Part of a small language model's weights.
Size: width 320, MLP 1920 SiLU.
Architecture: learned positions, untied embeddings.
MLP neurons of a small language model. Each row is named by its layer, matrix (up: input weights) and neuron, and shows model dimensions 48-303. Each number is 128 + 32 x the weight over its row's rms, rounded and kept within 0 to 255. Numbers have three digits each.
After each neuron's rows, "fires on" lists the tokens most often at its 100 highest values on Wikipedia text that the model never trained on; "fires in" lists the words (lower case) most often at its 100 highest values on Wikipedia text that the model never trained on. A number after a token or word is its count.

L4.up1538:173067091078084157119104153169161097136109186130158166120137149155133138113149178109120122071107066107147179110093127166070167191103179126134151110148184156100104162106091192115162169172119121123141150100073103084155120119129162087119143154095152090147121144095107141097105171126161094155090147084115102083169212119105165157170133114075129118129117144107208132060170051126129160127162142091163127086151102192115150090153144200105084099161133090125111171160138165099118172156160157105118142114184123161110067106151071141161110152089115177129103117065117120176114093115154124108142131167100069122108132155131102131123130134105160114077163142129160174135118082099126118070115100152100107129100157114184169107151113068179086155121151106108153188110117098167177160025082164
fires on: "s" 20, "earch" 18, "ion" 10, "ist" 8, "ment" 6
fires in: "research" 16, "statistics" 10, "apps" 10, "developments" 5, "reaction" 5, "appearances" 4

L2.up800:085102138146110083122120164103159117130151117161118121136109153081154111116086135119122111141138191037171176151136134097149144132136143201181140072136118089090119164069155115098123071178145112148171090206131103126141089137148102187148140167131136132106061171131141085119138166137122055171159118140102120175168094143134110145152122130119180167092129089080081122075125088173193109121132172150120095139084086162105161129161125137168149140119161112176110143088136113138089119158116105114054116054179118114170144134151158138096104174153093117169158111042057098146107129084195137171130166112110127076147131171133228144083125134136131113146122140107073095161150137167077120124168166125135074132116110156156110101102173122155137196118111096092145143142082088110139118127120109
fires on: " Rober" 13, "ering" 12, " Rich" 12, " New" 11, " Country" 9, " album" 8
fires in: "new" 11, "robert" 11, "richard" 9, "country" 9, "engineering" 8, "department" 7

L4.up598:134074093133150107185123153055156162124167120068111135118104131100113154155109191127115128165082116134163136155114090168084141158149150137161142070132101100183102093115134188092114158172130154189108132180097037108080073096085157131122103104121120134179095104162117144201128152085176107123134112132141133086106072109144159123084156097127111158139090097131086114139133189138129101152117114079060142178140144175119182123159100173132183157126134120111124182125162109144105143142088110115113057125154070135138144166171154078156102109098107150131138093127130168137171180168166179077123124112119124157041099103139156116154117107169123111157143059145129174133106084110183111198087127139160124081180152189149118132077153152056114167126165133147111104155200131065092132098125185
fires on: " of" 26, " as" 18, "est" 11, "re" 11, "one" 8
fires in: "of" 26, "as" 18, "guest" 6, "www" 4, "one" 4

L2.up983:063188097198132160056084107081147113126128155138133119099129174120109178146092115116145146106147112070138109079095166135084148093134151149109136116119158171081135185127117102145136137104177061049172163129148104168097097189139154095189129161108109154141115114138071132158211128176165086199071149206120145088072139111140146082178086194141144072087125214139100136170170093160124131162148104105151084115169104147165133143134149108156126106099170130114155140124142122140152124099145112074104155131132155097141114114175164141075167115129091120128094134154135127133134093145127114052111162127130105152099162155080123131092140106173138097135130131040146170129127127139042130146142160121166085161155122165088185125204126098144122127115108163111087154087121073196087049121108102
fires on: " Army" 19, "fess" 11, "(s" 11, " Rober" 10, "osition" 7, " Australia" 6
fires in: "army" 19, "s" 11, "robert" 9, "professional" 6, "australia" 6, "members" 5

L4.up1339:068098132168171134134153071111186073138085124119089115164094140117133129186110101073094127151130186186154125142102123162144152163154161109126195108126103080109124119125128170187159098136135192133117120095120174109127116128096110155143096115137209155188183088165176148129130155134099136154135129143101085131130149131060079078115193137118166147164163115064181150091156116142134124054095131120149115136183099178129144057091116085134137104112202118123099127097158140146103125160137141109109137082098149158077135098183072187072120104196100108156134101140075168153105199143131079118127130103130158118169113125134183117130152112127124138113182054132161113127137149093108159087081078140142144090160102102140151111131200157132134126053140080144090151108182169105098184124153119
fires on: " that" 89, " as" 6
fires in: "that" 88, "as" 4

L2.up217:114114120104140119077154173134152134146149095135115124132136167133103150129141049175170155127177176082140108138122155101132128141143118148125110140158142089180182159141130126126167106094111166047151155122147168138172091147064151167075151081145130128064147134112082135147116107176114113157138121107171121085153130114117100087107128177070170201111141101114130094156154113131182078146074136070195160103098162174115050067135135050164126093107111118177160117110110107125167133108102107172156131124063156156140140124135126139128128092136130131180113086074149119128066170153150160176096157118138169176113142151134157134106204167142088161120122047118100174141133085133093142097138129134117158105186101166092122106152171101111111053150105142103069124136142142106121119112096108
fires on: " Democrat" 20, " same" 18, "″N" 16, " million" 8, "ecut" 7
fires in: "same" 18, "n" 16, "democratic" 15, "million" 8, "executive" 7, "them" 4

L5.up1704:177092142139156140142067129108107118133086121114085142196154193139105146122116085108103132135143129089143140083094140121144166096103136159070102159112170120140062147117104173114110099075151098145157105182157176122160158122092132144105064105225150163092104132111135129138074164145182174099137150128119170089181114121081179156153160168110152142177107107153162094126133134124162131121087136113073131110129130131122089157114116140101059167128179091062140114088144126091119109132130137156158119111059110134130108083130137079151106096147158144144103145135139149091143139129171073079135141130181150110131149088156110111138149107092171080183181166130112156139171140159124177164090089103119146144114104079156104085197089095080126166163129174089126100148163150160078108102142147
fires on: " to" 37, " and" 13, "or" 10, " while" 9
fires in: "to" 37, "and" 16, "while" 9, "or" 8

L2.up362:089147077110151115092081120134146160140107168133112126107183124148186161125108192102095126140078084123093103136179141126122174143141104174116137156142144116054153125136142131147111147180106106085144131148104136178180122130136122164153139153100083143143145079154145130093155140093136107158069151150092091076099108111128169143146135117169150154104100159135173119119108140149110090178110156104173078081150142166134073086110145188140100084093100152118129129164106199103107071144063118064137144054218144150086102161117127115105089146111140141165098098149152208055103102137131097167136169162096123104157109098112120172134166118161157155184135113124093090074178107073176168157165166132197088108148170106087176129164146129161107093091110207115126159108187113045115114055135163
fires on: "hip" 25, " song" 19, " members" 19, " place" 18, " British" 8
fires in: "members" 18, "place" 18, "song" 11, "songs" 8, "british" 8

L4.up780:128137067180166090137118173147168168121090100125115141064103088129159099149138170111112121118112109107122147101143177133134137140118114118115184130159086173075073173128167130147119177156114136151132108165154169127119086145131099120105137185070076115137092124116104131134121137097176108170114120062046135097145186130117095105120087118099148114137127075075099132082171046164103119200176159125106165136094179137100108134126145180113190129114105127141060105140065115164122118052136204139171166103108170132151145171102121090074121117125172107166181120176114089095091077099139161130158131098123158145149135095148128122130189126207144092128150124118168132125154097094130048069145133127152140144194169151144089106114102126123134153079208169083152154122138106095106155129112094
fires on: " was" 18, " is" 18, "ly" 13, " known" 10, "ten" 7
fires in: "was" 18, "is" 18, "known" 10, "originally" 9, "written" 7

L2.up1487:069141122154167173141104185099108196136071131157168102121118028107126168111130078103144125128140112101071105102158078113077116144161152132141083175094069104185143089086147138156125075086071169146146095134125108083122106126082200127114118172153131171141190117132112124141119100117112136139110167157134133160110104113124101146107104119169125155104123142114102158118128118146121135175179106117129154097168097120120164135111152182113153098103129100048103179168153107154122124126128129123133146144166108090101118149141092102129169061096090173102146019176133128102117098148152116109077059114154185119118069185158078129089121132109163159123075153114195114131073112099152173049116211137177155112165114145127114122135160115106084118170128098166155174179125069120093079149099104
fires on: "ists" 16, " members" 15, "ummer" 13, "fess" 12, "(s" 10
fires in: "members" 14, "summer" 12, "s" 10, "professional" 6, "assists" 6, "place" 6

L2.up186:110124133050128111126132203132127139150147113095112101166148178136130128129149150099178078092123165132088075102120157141106191169141118101143177171103151174108153052166131103157144072136180132152074059143103180148101122057136121113133135106202122160104110122125137126207131195189152142155150118128091115137131145153151073180069150121159138155121162100118114156100152164103124093136102123072112183179178133077075102100096123125164082125129199126123168188178153132110120077100154155124116084155094124092097107127144114124129136129142140138140151094090122121159146072098146138115147127138171116087153125118122123075173186145114163129136128220086110057115112154089124128120135139166165165129156186089111090141133137107164078121111038108059093129163084166135095130146148101
fires on: "andid" 18, " history" 15, "acing" 13, " world" 12, " Dec" 6
fires in: "history" 15, "world" 12, "racing" 10, "candidate" 10, "candidates" 7

L2.up872:138079157091153148152092140162105161123100140101117088159081078196128098151171084083191120130142149104190090134160078190109133119197090130124169119138050147062129142114097105060149171107073119140121127034072065116141104106138119155160170100151111104124081123119142106150126120152117147176101103178088115173158112156150107168170128105151141142152072128124129115120168110148073075053137136125108090125090066106120163088146182120107156133093129135164136166080148069111109136182132147123105177128162107134147120140179147125092152174113098098140107110124052130105098101095168096129148108167156076116141105157187154156110101126074143135112093165086175178176066112161131113098166082086201104144094161091173133151098142103107079122132134165160121166129116085166105124169135152
fires on: " University" 37, " ty" 17, " design" 13, " profess" 7, " describ" 4
fires in: "university" 37, "design" 7, "type" 6, "designated" 4

L2.up1896:054171142112114160123109156060091083136162108127125069107107168113112168124112096111155113164073072129113115111104137083121083115149159096153192133151118101092076142171100129109159102157131149162116138061124111178118176063108068096175162166132110100131202092139130173126150168184151165145131131148093145117077147150166133156138166066162113110160146100071074122175087136131158166114161153130222081129107118180150115183108111141190116158109106168130149079111156126153100163131155195121125145114102114105127101139118172213050152204154105138105160076054116146151109104100103168138155169098133134117146096100109103163100142115120063083151129107124107132158145085128110096101116086203142113071128142117144119144127127118064161151074114156185158056109130143114139143140162121
fires on: " years" 23, " man" 15, "ract" 13, " compet" 11, "tal" 9, "uthor" 7
fires in: "years" 23, "contract" 10, "total" 9, "manager" 7, "authority" 6, "competition" 6

L2.up1193:148092089129113130104107173108145158138094136153156158129099129100152114151093153125098138151072127115103201112145181103164155106126146137148118103108137123142126094151157214117124140077166149110122165139117111111107155147172108145122172174103141160142185169164057149117131122168132102154096122151123136153194128044112121134165139130124167131111116136153176117135124104150142189109103132144175173125151129141159125162123165055073108105101120125193102145158097150147071094117087116143137113142139114071138075111126105164116142089146200152126108090181100088109077064215094078095128178065094139122141119135101133142124161108180148169121152118100099116138057111166176171089108126128142107115099128108128164137215143128125157090089128078152115055130173109114121150159062149
fires on: " people" 15, " based" 14, " includ" 13, " kn" 13, " due" 11, " included" 8
fires in: "people" 15, "based" 14, "due" 11, "included" 8, "includes" 7, "because" 7

L2.up1816:128083094124139136113165124103119130135205144136143117103114141096162123147087116188127188165117120100176123094136119111124175147087079118121154108144074175061167202113089117128144123171117082156154138106087168143134194187116187145148160119160119143097177142153120111064176105137119097151153077171052145120121113125100120128166069141213133151118125157093148109120062145164159073125095123167121070145126081118114098092168158109057093145161128115139140115128077085197130107081127114112157119105118154149159150182123130178106108108140159106078144133132127114099122129125123108123119122097147150110154115079151154116161157101200129126068123138177105146128111164146122139111074148103122135142176147166103141151138121111161137109105072155129127115168054120086144213106113086
fires on: "″N" 16, " located" 15, " number" 14, "ography" 11, "ular" 8, " School" 7
fires in: "n" 16, "located" 15, "number" 14, "school" 4, "royal" 4

L2.up1806:077168128098112073116139097102100137119088133087121131156073125095185101145165134174154115115071077101158113134198177068115099116101083132057131175131161126158107132149146130153128120167150141226190173089097122113100124170160143116161098125183115117149184114154095160109213139118126111111167126122065124140169133096120083145164161197166156133100158119099179126116090092108127123105080162090151092092143112134121148137151113098118099093157108132100093109142128122210098147146196118106050102112130164168144116145081102175100104079131135124106123172119091097110159139158132116081095150124060099125066122113124177108115212175081137157134106131158146135162118147120084148122140099161062169124118132156098197149113223128177113133082190133113121147148098170120117121118187120
fires on: "″N" 16, " located" 16, " University" 14, " feat" 13, "ames" 13, "pen" 9
fires in: "n" 16, "located" 16, "university" 14, "games" 7, "total" 7, "open" 6

L2.up496:148158108132157110145098137144158068127190140131135139084155131139152172092093167112081134169157099145157149117147138147138127131151091122107113177123087167095119148092166095134178131123126057131086184092205139109060120101114125111169123141113103093155151122154137117110115056128130141134087179100108157110128100177094134169165157216109162162087123145131127140091141165126104145137123096204132171108173126143095139172080143162116088145161126115092127132128208119076117135079098154117173131194155178147165150115141127099119086196128101177136125105161104089133190101092131100148061079091101155070120160232205092138044193160104122079146157146116081133151135123105098096080160150137147141063130101095148134099113107072152106133084151164095165114121073113139165103136049062
fires on: " commun" 13, "lege" 12, " century" 10, " life" 10, " held" 9, "ural" 8
fires in: "college" 12, "century" 10, "life" 10, "held" 9, "collection" 6, "community" 5

L2.up1517:142148185168210136126173125126128135113143140126109094141145097142129106142124170161173069168192131087151159147176096095118118145136105123086119126120071101139130066098136120169148158155180127177190143165178133181100071147136129093161109135165151070133137157150147163115100118122114107155203109121118128201122112104058173080162113105155091119105099166120151083145096144065176094116100111106108181111130102072149099107118074182155180125134129130199147129178122174150100163131157101115085164130141098118147112188114148130197083194142138114108156141109166119079169126079164144078120105130135113131092136108125151170068147135070143119145104183126069110145157162089133137082111140072197083135095157168105155121120086135198112120099098099153135138155177114140099091076109186
fires on: "lex" 15, " large" 13, " medal" 11, "iety" 10, " old" 9
fires in: "large" 13, "medal" 11, "complex" 9, "society" 7, "old" 6, "american" 5

L2.up516:076159143117084060153076077143159083073147114125092109149136130126136091139123147162154145100146090109109097094143168186061126124145127170138135087115106134103145081138163194121158128156170135141148184140178144122129141097090125050167151086159157089115178098136120144147081135117112153142133105137096160106122150168118150054121149194125117136182134106097123188151085131152112100158115180172224177104114116071080092104124145089160048140144106169173149154150097139115093142114130132111117137083159113137121126142070057081150065126125098065099177186136203136099095098125126150120115128072092134107114178169134122135136160172136193079130133153113107168144119146135128097148111080099188060123100059156115108085190141064111160136154060151110082177163108115125145170174154096
fires on: " area" 11, " American" 11, ".S" 11, "iety" 9, " resp" 9, "por" 7
fires in: "s" 12, "area" 11, "american" 11, "society" 8, "within" 5, "wife" 4

L2.up1045:126097137108103155172135089139127081078201136197108119148128062117111118133068112165164115124066100140139159125146148113093078105135091163203091130177080123092092157102111153181155136116150064145066115088110126166137057147168181115145202168135124155158111113153136149113073081172158138182108064089138118127189151115103117122122133147091119110100127158134106119097097095103128193135113204122157141136144051116106141091072178109130096167098106059102158148144132136077153107132116119109102155133157153107160125124120105125091128099143106175098086165097093139162132138147114145130144104156153112115100148128166080114095175114110166158172091144093113145152200137154132146147129137101112081140139099176191168149099114137154116161108115183145110159162173100150132111144192168
fires on: " career" 23, " but" 19, " act" 17, "cess" 14, " Spec" 10
fires in: "career" 23, "but" 19, "species" 8, "process" 8, "activity" 6

L5.up1875:089160131076204137150126135209094101131110127125144087129147129136109072120135132155125176140122084099134092135113125154122160066059195142083113157142123180159134123147153159091101099100111152101131119170124124089113070129135068118155200154118076134140081068116097136123126101057140156118173125181122138060101086092127174161116148094145129122155117171125089151147111121099099154186080156097135045125123112150127144131229106096159151135110092157130136157135082084142132179103101166174177140138171136132115186164123133134154200181148232087112118130180163141111192117110129117168130073074180116133139158146149113168114138200072086135170142136088148140141118099149131077069141131092117136099171138128045152156166127103141113103140153112157116123107057094101079115116105167
fires on: " and" 35, "et" 14, "n" 5, " to" 5, "re" 4, " or" 4
fires in: "and" 35, "get" 11, "to" 5, "or" 4

L2.up64:208128164142147077166154131124084165084117084155182094118128142120134141127157122158149115130086175145127170091177156125103108136156078134075099143116155088092117074149050098116137111133140114140135127184133125082106119140069156150148138156110100085153221063112163099157153134103116129086137145074078159133124190137112123186179110158102131177074102135122129154103082044116072097137133141090142082161123175124176125109155158131158143128084102110136115088127123111133081177184109149067105116179131173097078164134107135113175138131140152089137161157089156105127129158131112146114159088129123170090142085084110090058184127116099116099105084132129146170112048147129181154165136138152148144091213195136087156087164102138157130103115136129081127166170129139169102146163141140
fires on: " local" 16, " through" 12, " top" 11, "ology" 8, " University" 8
fires in: "local" 16, "top" 10, "through" 10, "university" 8, "began" 6, "selected" 5

L2.up140:096131151121096185130069098173141117119171101133121130108183150090155028161170089128144181098096058193170095146057112179142114080187154174147153143104131136135157141090139166131140096087139161117176155119111130067141108092095110171059088096112131116140152107070119141128135101123143116184157093170170126109225110117126134111132138140139124109153114116202151149142150128162152116136099145123158116154118093134136089116152124131091108110156064071121173158143096171124157121178164140119137152114153114128143134159135117081138121076170130125125150117129050102190132078163134159130086200151118115110080106085119140074077086147134119101110159189144099095103104137147174156080131110098067108134165109136141176164113132071098133123137130071077151141146127142159177126107081126
fires on: " go" 23, "lect" 19, "andid" 16, "ican" 12, " However" 11, "ision" 6
fires in: "republican" 11, "however" 11, "candidate" 10, "goals" 7, "goal" 7, "candidates" 6

L5.up1885:062109109141122136164108081071129117170139118166113070116111102129132129122099157107141147148098109123174146105089142057118147150126171084155091119157100130111121147108155083019152126121137110172095117127164097072085100169171153121052081096148140123188204091128081146167156101100142100128093070129152154125101104109119097132175161170081111148140130070058133176135151161163120115131112088149131117134105111142152122137170123129094145144203135147086128115134168121137160136078129105201159108110111105157170103120127131141188140176165182120130098127108136138128045148116107164163153130125077092098136131151078104128122158055085062104122150125156150166101039105127149147144109122099106147136117103125164112152128117112091126140162122129119091112153157133091153133163127078
fires on: " at" 45, " to" 13, " of" 11, "l" 4
fires in: "at" 42, "to" 13, "of" 11

L2.up1791:080106132151123127103102190147154100152135086125147124106130115102103070150117155118107125115083102125093150160123127143141129173103108133116175204133141097128108137164169121087123131175194177162115123116086121154133143137145166096152091156141110110164177096098188134063118150162069162130158089101108148103113113144187186143118160147138151114146117171140135080121106048137078132142161122187151111098087138147109143151113144161138113164101156136107143081096116125175105112117140111176193172128164135149103129144130059115119163180125130099105119148089165142098123061122131142075168145130126121138105143124126068091178170090113133114159188174143187127136104122175136114092167119108126111118118130120085117110047060122153149104131099120104118149152072108142084128147167101
fires on: " years" 35, " life" 15, "resent" 10, "duc" 9
fires in: "years" 35, "life" 15, "authority" 5

L2.up664:126143153134120170187109166115146172186135136015134099121110182146120132108171088155129143122150165139154142116153149155152135111141078156089158126125157179115133075109089114106115160201142101157143120105175105113098133189104107120108151125119041070168121173142123141102139063161123124151089163118035092150203140074166119101115158170167082121102147079120092079100076115133111149129103152102104133099138106128055141125172147136145096149153079118123166124160127183140092169124154122095122120188104088136158134145175114117112138148076097129167129138118144063159144107141215143069062124066153159159159095147166131133150156165141152139143140094094139141100116103078117157152134086111135119108081123161107123115141113114143157110150120093176177189123069113092092122147158126
fires on: " Army" 13, " follow" 10, " history" 10, "anguage" 9, " join" 9, " used" 8
fires in: "army" 13, "history" 10, "language" 9, "used" 8, "joined" 7, "followed" 6

L4.up478:107096163099168115174128121122091132095171171087199088142103152194160155146084148098135089157131123112075167142122132183109124127109106128147197129182116123103125079111114130073153123174103152143116142161104168124160114087164091108131135168124181120157086135129137134112158096082060172133195157100136147128130121097101078111149121152094113147193133120133148157096096183043126119124165147104089117200148096137109139113120056126145151173108133162123108089094116194151169129129104115097170115100102150074103164121162100093202180121155133104110163107100112120134113169096192103132158091088126118162154100129094120122116124149130130074159078075156128087163089158136121099160125124130109101117168149156115115158114134129068151137102158157081088178119120144152182106064128174
fires on: " as" 22, " in" 16, "le" 10, "osition" 9, "at" 7
fires in: "as" 22, "in" 15, "role" 10, "position" 9, "seat" 6

L5.up539:194231128144155129165117140128156160111091107089159123195095117130158118118133138148159176151129161130105146189102132098140089072096168114126102080120099097104158161102120101101099122103102172187110070152153131128099096149115128146088156136215112120092124097138129118146117123134130185143093075126125134093092125125136135147146119132184146114141101163150144181121159132113185065107096115145115116095124114105123135092147136132180118089140094125101079160111182104135130097092113120087142113147110103129138073168112144077155104131121138106153140149148138049046110155084092147085154155091085134192131086102126099193155077114134206127137095103072138153073193142138162150167122171076119144147143127146102112140188172170085085195192130128067115125140193151109171148080103157
fires on: " and" 14, " to" 13, "ent" 12, "h" 10, "ually" 9, "he" 7
fires in: "and" 14, "to" 13, "went" 11, "eventually" 9, "who" 6

L2.up717:136121075144091101135132169172109180094100116067097092116178112114060045091180175179142107082119158122140125122121124121124154077158161119211142105145122178133107156136097094194136106077087086127120138196113150175153147084142126150091149155134126085127133103097148136171135127136174063108124145161139125158142090100126162165137128153159147153114111159185166118099139155173081148153145207177190088115199110088098080148100129160139087065119128111114130117091090129105089147136109197143030099075129134120110156194125115117160096123116130098168113082074135151154136123119117091124170140088125123172129114152174133161163135117151103124091101100120087078063093166161097084134095125146122203123127094135106135110117136132149070173150137111242132068143108138122089125147120149
fires on: " later" 14, " mi" 11, " Best" 9, " served" 9, "omen" 9, "ask" 8
fires in: "later" 14, "mi" 11, "best" 9, "served" 9, "women" 9, "cup" 5

L2.up1169:132171148166177143094139123093091118126129126114128077070098039126162186097094122184127166087150118110140157169105170149155133084086126163184104105125091137096126103119126144115102132168134144134057072123089166151108136078119091094094124097091126161138197125169087137189108087122118168125149085107095173177128097069106115086103148157121159102155082166101143138132083139137131176130112110102143139153096166164118118179110151178146134135147133174139124100096216094149094177126105076103163080120140128156166130145085176115168134117153130135104147095146168159135105121142243119114158144129144103146126163114141155161193152117101190114081112107105131087089131117157070101151152112138100148088167158160100086092096094163138128131164108184135143115140212175085113112102128034
fires on: " States" 18, "°N" 13, "ody" 13, "ains" 9, " pe" 6, " led" 6
fires in: "states" 18, "n" 13, "body" 10, "led" 6, "is" 5

L4.up331:140138160138134055113147134101152190108145105149138139072141126155123118179083129112122114184137141093122086128146176086098130171136148122151127197097063139090121141191132155166161141122152155122140144145149148104089174125125084158127092114016099112087133108150145152079116112082129184114092100109157129117172123093132130137071168088165111115180113126076134114120087104063126150103128126175156086147104159146115153120145101093143093120132189128154096115158123058196140142151109109116092162147101168134107115155108191144161109170135079137137111151101122111115114155224142089167137127078142130097131171114114064117163166058109150100186105104108045119132077117133140153180096134118096134129198172119085110150122119128110132168076195152069100091150114146133205093119123164
fires on: "ach" 22, "ion" 11, "er" 10, "duction" 10, "ass" 7, "ribut" 5
fires in: "coach" 18, "champion" 11, "production" 10, "bass" 7, "singer" 6, "guitar" 5

L2.up635:183170161134139169161093101153174090049157165169129155155154113134087094132144103249196165123127116107139095124093112155104190134061138129136145134095097121170140185123119128117173171151128149111136107187136115111099154147134128145144136137073106139145134118197133107143109117128131138203132109154082112108043068118096112135158133111140161144079106128164094141159119125096060148150113169111139110078154089101138105125153128092133079120102112186169065141074140172188155180139173103170158169077147106154134104070095153110132156054134112083142185103130099113205083131141145141148065074142085093091140195137150240076133135160140130121141127124081087103103164124160159125179050082091128112105121099150108106115134073128150143092147091095139125096105138120185136144123122170
fires on: " was" 22, " or" 18, " and" 18, " is" 14, " had" 12, " are" 7
fires in: "was" 22, "and" 18, "or" 16, "is" 14, "had" 12, "are" 6

L2.up762:097119143165170087096151125137102134152111114138090101062128090100148120172143121181138091098089100131163067137107097057150185141111088165189095137058164158141028145091133088145152134119104179123147113150112113165138127086147056107126149180067104096102107125167096191061108150139148110148125163149161087095165120135177080159122090151134089139081151067111160117123151133098159124156147193119112132160066159090093172126139183152166136164071167124143138190207170188094179177124139143127129148163083139141111128124168160134134089110181176170109152148122109150156158120138138132112113073137118076068134063122114142117134110157250123152122174110108129104088094130170157097071064115106178115093101140134128118135184104146121074105123126100128123155113159136130103169097167152
fires on: " player" 17, " station" 16, " vill" 12, " use" 11, " eng" 10, " who" 8
fires in: "player" 17, "station" 16, "use" 10, "village" 9, "who" 7, "british" 6

L2.up624:121121097137097065166118085152123065124143081146112135065149073148161170113163122063106126064101098159118121129170149136126100156041156127116169095159154122164144097116188145168127159176096087165114103146134079134180121150156153063166103131198098139076064123201107120100113089137116163170116125137158154166125107191147091203097073137132108178115051154153087145144129130103100126193163093156150105085095119145136125128171140115154112119166085113139146161105142089108120086134122093128109116105143132135081180161172132140179145106133135121132086127078108104126105116116103108134112153099137182134135101111115114143098168162104247161134091082163136125144081151070142124128157103161090177085137075091110176095178152103112121065129172137140165155159114145162120147131128184
fires on: " German" 14, " name" 14, " women" 12, "andid" 12, "lege" 10
fires in: "german" 14, "name" 14, "women" 12, "college" 10, "candidate" 6, "candidates" 5

L2.up1687:100124097119156090167164121074166147097165176082179148096110083112154074097100150135124165065146090116109084140135080135118118147107143162105148106169163130182143170091050158110168169113095065134130139127118036134186165109137113118129143142115119150136088067160100169126119192089104068150142154127109094019101105089133158119174109139144121155110135198120154188156174155155100131160075109112139113155114142122126161157101101110127162147092122174125104148080194124078189128153096207073139097095097133148133140114114131178172134141115157217083190102098064182175122163105072065087138109110107134110119079170153087125119123165157131112143146085180095138136182144125105087105104143085155128108144128142100103164130160088156060096181187134188134144126161167129110152115123131
fires on: " had" 55, " have" 31, " has" 11
fires in: "had" 55, "have" 31, "has" 11

L2.up1813:119179076085168087154131168091149091073162125084151141155099215151122126132085124108139122132120101131166149091093092113137135129143158109160178175065180104113154179163117176046161160146122132159138162151163126116134116129157047134137119109034169151171158140180086125122091159159131127083156125144139102138109111142116115138156099145156141159063158157073102162122145094114121111134136122154167160158166087147175153085086110111143128133072110155146095166119165170185067135166100132115139088104113156168110115108091138139126103116165183121104106120154074139095091108114091171149160094156142176182121121146148173105093054164118148186140135134095124062128121093123151159118121084105113137140143082055211102118148108150183150149124071147193075149065169135153103103139145110
fires on: " ft" 16, " Europe" 14, " soc" 13, " Art" 8, " en" 8, "eries" 7
fires in: "ft" 16, "european" 9, "art" 8, "series" 7, "society" 5, "europe" 5

L2.up202:126197172125155077131109167096093162092133147105155140106103115084099188084157131111106089118142144157136146193116166149161134207140136101150104122093106147045103115191118128156164115093128146030102139140147109199116154162145147087090120118124113094194107123136134135118123131153104158155185168124142126119124093111152162143124164084075136161131146111124105155128102108106114158127171127123165074160096092156190096138104121131157201077088106152118139125181159155107077135124164099109119125137091154158101091189133167178088141145106131183089062136188099116093164136089125078038100123129109089124107103138099103138083134117145062127133167105088104118148161153155158142126111126100118078139111126132207163110141062176155134091113154154154099078132155134142120100132102098
fires on: " Cup" 19, " York" 18, " title" 10, " consid" 7, " deb" 7, " Cal" 7
fires in: "cup" 19, "york" 15, "title" 10, "considered" 6, "won" 4

L2.up1068:152180086160079116050107126173088178159080096130102109105167108129079139151074132127146154078115138191062108119157116147069109170108176065112079152041118146143121122154149132182140109113088135158086135124125141121151077132114148111152166067127154063200112038083192169147123090131190160123121117088139186101128147109097113137072108134080146084161186127129110162047105095115115105128051158147154107120116107117179123134127135149087103112182195149164138118090108171125127155143130102088135122065172109104131181132124142128107102089140104126076079143144105112172149104121150157081146124128104158139134154119123102128093120139157144120097129109103102119117120111134162113112110160148166057135130161110147121146137173131179151121134185239099078066111115134140146115149171175
fires on: " States" 21, ".S" 14, " such" 11, "ield" 9, " other" 8, " area" 6
fires in: "states" 21, "s" 14, "such" 11, "area" 6

L2.up369:127110112131084148170136181068157189099190179116159133110157153092142094104161129087115070162149101150146120088101086134155120109098073112088108121112085158081153138172136170172215153163095148150214143105145170121101105111092059116148124075135145081184074110100078106123094119140144161165140146174151097104162045142135140063094178147097138173130151062102159150073135134092142124131153106116164195155134147160104124074130168116164097133105155139148114120073120096130129128114139130105048159171130133168151142082130136133144147096094153125155139163090110111204099108119127112136150123143102068127140120118126182153130098113180132134132160139169113142096102083145107095063091146125097116104177132143181072157129173117146156117127145166095148165152120088125102096114089157
fires on: " Democrat" 21, " cre" 18, " appear" 9, " career" 8, "ilitary" 8, "form" 5
fires in: "democratic" 16, "career" 11, "created" 9, "military" 8, "appearing" 4, "football" 4

L2.up63:198149105080137096163146154144166164093121130115121117162107110145139134141134120149088147083128120097159115127151163219125181155110078136090122127172181148104065085111070061162094099114109130082105177121130145113117097163131089104192132181083097118097114147134137114083093134190112090148120200084126125147154125084109100109163080108104158155145138121148154077112048080143108076142165061152110150135102103112116180145144144142116116155115115106094163096107100169102146107118128111094120099114119091123083167106131086188144136159153162172142131092102158112180149091062121139166105149195093144105188128126151120133184092126146152089122142115129178175133071150162140148085131154098184092194113143080118186118140116141111107128156106196180178237105079133161133101126101236
fires on: "istory" 13, " such" 11, " age" 9, " area" 7, " polit" 7, " mi" 6
fires in: "history" 13, "such" 11, "age" 9, "area" 7, "mi" 6, "again" 4

L5.up1673:136129101161118079154125172055129107079125108131176161131116079125102162128118146109116090149155134112184102134037098133148184180155135100124157135103089145111103145173137174144151138101183118107075122120130094132112128096084165111141069075107150151168153143131190124112122098137136139162081087036088123114137172119145152149105194137106098115104102109058111159121119146111168162086182158136156159098104078155110137135131071151138122193134183160079109125076128151130133147177070151139115126191087170140123092185136095143149111157102079134124106118157081082094170110110153130088127156124109177077124124092119080221150064103150154093125188086159095113145145135144140174125147119188083098139150125108093122148200123131115166154147102112097156092087170128098182151123143124
fires on: " as" 20, " including" 16, " of" 9, "eat" 4, " included" 4, " other" 4
fires in: "as" 20, "including" 16, "of" 9, "defeating" 6, "included" 4, "other" 4